Weights of a small GPT-style language model, trained from scratch on English Wikipedia: untied embeddings.
MLP neurons of a small language model. Each row is named by its layer, matrix (up: input weights) and neuron, and shows model dimensions 0-191. Each number is 128 + 32 x the weight over its row's rms, rounded and kept within 0 to 255. Numbers have three digits each.
After each neuron's rows, "fires after" lists the tokens most often just before its 100 highest values on Wikipedia text that the model never trained on.

L7.up368:082099131099125111097182168126137106107149134149139142144151129102119138179104202155192130137138036126095092154147118110102128126139138091126106078143185149131109107175129185165141153084058187109131160139155097121130177117110108081121060108238077146142110106158156043127122139117115119118112102138127147225176131148147136138154143126112096140166116202137147120121171141124082150148063129139134138098133106136124155197141156141104080139154120143131116105109142130123205114076079160097089121177120105159115145140082121100151156124068145102108065111153141097125168189077131147113
fires after: " No", " St", " D", ".m", " Bow"

L8.up546:101119116131104174173127102148109100074098163182134136124135080092104136063115169097191144145144117096082152103104082068146182138137112165119154151132141101111117096097181096114078128149088131083209130143127099143146182128138115098096085111092156103128160094102153140132098174091190133148102083126192144088130128151116065076171125094125147101127197197136129100124124169175100122134148112123121098060176170069148090092142126107089097217168123129097187059112154124102111151115161155135184115105097064172130088122185120114138139120169096136114127144120131148131179131119134141091
fires after: "20", "19"

L4.up619:143077088111136212135101140164071067061092167122135129145144130097082185130140196098099141166153100117131170133150130062180132174118061151094128168124156127098148095136159115159094107136093156077194180158138109164098129176125124096108084154105125137155168139102193144122121089147105121130152113128134143130154138155162125099156147132136127116133118205086091098120129148128136114149163123110112105103112159074160110133150056129101151172135140146101211061078136120075165103058134119150098101203102070118133083104150159138121154164122080158103130114126138051109075134124102138159
fires after: "19", "20", " ", "\""

L7.up528:142125139100134199110147172083108111099069122204111135095118104146124128114089111124111098153101128190121089110139182075118141149100091085138114127130118139115074107161058173120184124149069105133114207092096126107170178155160137081139125137190153123158101130166079144159159128114085154107064108114096151140096149121150159114131140122123061112130125170167109150158118192141141092187063080134177069119163133126159094088130140146136059173117148137204162105094144073119171119100117112167154193143146113172146147087122100177115131097127168113114075170163091142105080153136114132121
fires after: "19", "20", "-"

L8.up691:102051142112116156196130125133164127096124136107171126139140137142142176128155145090113082116180154125097175079078103144144134111174153085117163105123076090045148132138131111151106192146130108176190140150174140106117086123145120106095066107132121097161137110077151148105215052162155170113113136135153119146120161102139091132101090187087108117191079167150061125109139034145134095141170140164126074100166117110144126129127134139151085137089100125130169124048139110153074126161122132113136135141077102143161112114143143192185116084090125188153183126104109143124174124106107140159
fires after: ","

L8.up159:113166127112144187112135169040124135080094154193133131122089152195102140110204123113183131120126106147144108134112173092097138171120140141084107164163132143122085080176139096056132155156049110095118167120144155148187176124155137073157101110153171152114120115124074143120125147080080109110083100092107133089147129148127145149172182164132095181110135134060119129097066132183112213125103131082110094114120130118126128113075114117124063136138137171110154134154212112120129071095165120141129137120140157138146121123133114092107113109108187135092090136164187087129117143065135187107
fires after: "20", "19"

L7.up607:107078147075087189171160129076136106089086121128148154069128142137174110135111119110118119134168180133074119119151051100165106093159163149078180179068131131072163124171126107070161172100079144144181162137113141090118163076136096094133048099142138118182146106158124083133146128114150160141159096107130167156103173116187112132168177177122075129148107138099117121167116134188110171199151112102135117139148174106141142115125124192063090166146123164132153094067148095130117131107119145141144154112087139171176109106124100144126173146130151091099087132151102079154173209118147129127
fires after: ",", " January", " May", " August"

L9.up216:078129154087168170135175083146057100081114087200105172127079102164109169113181178158127136135125123120096114138150126061120211176179107131102099194129132106144106148124166120110129174143083097063161166157125112092146131159155120123097078152107133155104127100102137155119121109114106155132173118126155152115158109141153097108104079159075139156179063135100118141126112167177108160146190129058101109160184172146132130126134163056103133148082155153154148132113113124109159081104103119141134103155141118187198081127114125169074155139141154130091054088196116112152149113107119172154
fires after: "20", "19"

L8.up326:065072105076127146117117133108115141148090133118100192125140146163118160162099101163161117147141095152134151134088131050132076173095113139133123171076131149124111068160144160068177112117120162087164132144120127136169209122127105141070133120125146072180148166158151157146178125094129118099108120118103147107159241159139121137100160170091139129110099169126117074133146137141066111149114149097200118129163179079157115116109098102144118180167144124142158100143104115067151136133145109158087137093105088144110165100160067121159191118126148084149093104088093052110117164156161180186
fires after: "19", "20"

L3.up106:147156137120128107153115075132104113164128118122116149136080136157125100157112087129096099078105163125092132104145114128103158144171115090112136081185129170142140173109174136021147178143114121144053105132163116150175147088103143098106115133136127128119161086163117090139108148090111109139197130096127121076076157157194145156149127135119114133166140147105114123155131147222121152100129060153202115162237159150125146149098179160102108165075154083137112138141070155107078089150139076112134162167103101105084138090111086124179070126086162095145122073135150125122157139159097164192
fires after: "20", "19"

L9.up14:146141077167160133105183157123098069157111112164130153123129169210117183122116153141118103138106100158108067149219129050131137111138114101146122154125068088140100107145166087128141144142122114113135186194138140091153163114121154116139126125139169126092114090153135132132109131133065096118104108129113159132013113137141127132137136123131038152137124119128145135138093113162154113119114119081108126136132166063131136154127160171094135168127099149166132152150088161141141107118124147054126132089139150160174111065096063184173181114138179120106120103135053163125144110097177222066
fires after: "19", "–", " W"

L8.up325:120136124100114128178168098172105159097091175156156150111122141147090174097128129172085109178179129115138150096145142113099102147118137082157115118152105134135069141185075148143088162102129163099086129150067147103195136124162122082106088120193152142140179088169113086167109136068061101125131122069136176132119107118213118166102125156114094147126136159112101123178116091195051150159079112141135080104151132158139163098094167095111107140098131143163127138142158101168154127085090148076185135075152179188134132081106093134085103110106180171096109119138094123073131128104112194096
fires after: "19", "20", "|", "-", " Total"

L9.up642:116084178128091103136171170077152127117092161104163112122086134149135176098175119087193167104129173162144164081143132109114108163135206117083152109125112078122115101179150109070136170110085126169142159124121151144117134100092075097125124049204064123181129147141085162095148147083149089163084121072145112162079142166140069197140111118089088147135113143084129125127099091139135163137083091160158107116141131135109110157124148124087082172149158125159168094129154099166068136066078147122159160073079160123108059152126092114173117080133168160144124127161118146126095165121097137143
fires after: " A", " Gu", " G", " I", " My"

L9.up709:115144107129115136120162101120135115073098072155096173124158220183158120153155161089131105112123168111122155176091122074114074167136078098129147192117166087086143089125162109091150149150134119110166170127107120171101187071115161128159146099098120142168154134129142116174128166142157129169151108114062134097093213136105093138131099142097124139116110164152128092164109089156110165148118080105170064109148140107088145113084104086109107184172085080166156125173101117066150038130182138131180139125094079154152138112183117174164143177135125096150100125061086130104112114138142137166
fires after: ",", "19", "20", "\","

L9.up365:102164153065123136083142113131175125151139114091125177117162109168145132125157090142126097117132174135137116096110124094176146167149129110154142111161164115138102131134139159113127067091107170125094176127149156136171112130107141123154124150169066112159172124127055129154105130027120154098134143076105145109140134165161172152148118143078103128149060097125106142177136109160130157135168137141165121096126122071160072146116176084131100222132172022186141113141102118049114061114133071098104157139089165125119126095146066154125154089150116030156117140171090133139149094160135123159
fires after: "20", "19", "\n", ".", "'\n"

L7.up340:113133128141123153114114112100119139106136121176186132162107188083190077167096145150127166084180204148075105089090128107150097163112161111031125162101123125120124144130057145142171146116127040158194168168149165127135107091120089119087128139158166078175132113140147137118142067179151144159113049093107133118177174123139113091181127135136114164200078115089153098182106128168094080098088171104125117119172114135077122153153131142106138162099109110116097151085087127131154093131138137126130086203089139089129171146113137186131123143131104113129122100132082091108131105081160177134
fires after: ",", " Label", "ats"

L8.up192:090118141120166176127146095178096101157126160217073122119093103134099106161102068157077097138123132188164145149148126114154133111199133131118134103126132157136167121080137183130110132135144113082164137141096117074147155186138121119101167146138153130117100119123070121093135145095145192099138065150136169118131128108138147136131101116084108178135135160152138147120080095131109123205149080142103140114159165127170151084115168121102106179119089105186126115086100089123108136115119158094102189161111097185159142139196067178106115052110182086051079103119049188134130104128137179110
fires after: "20", "19"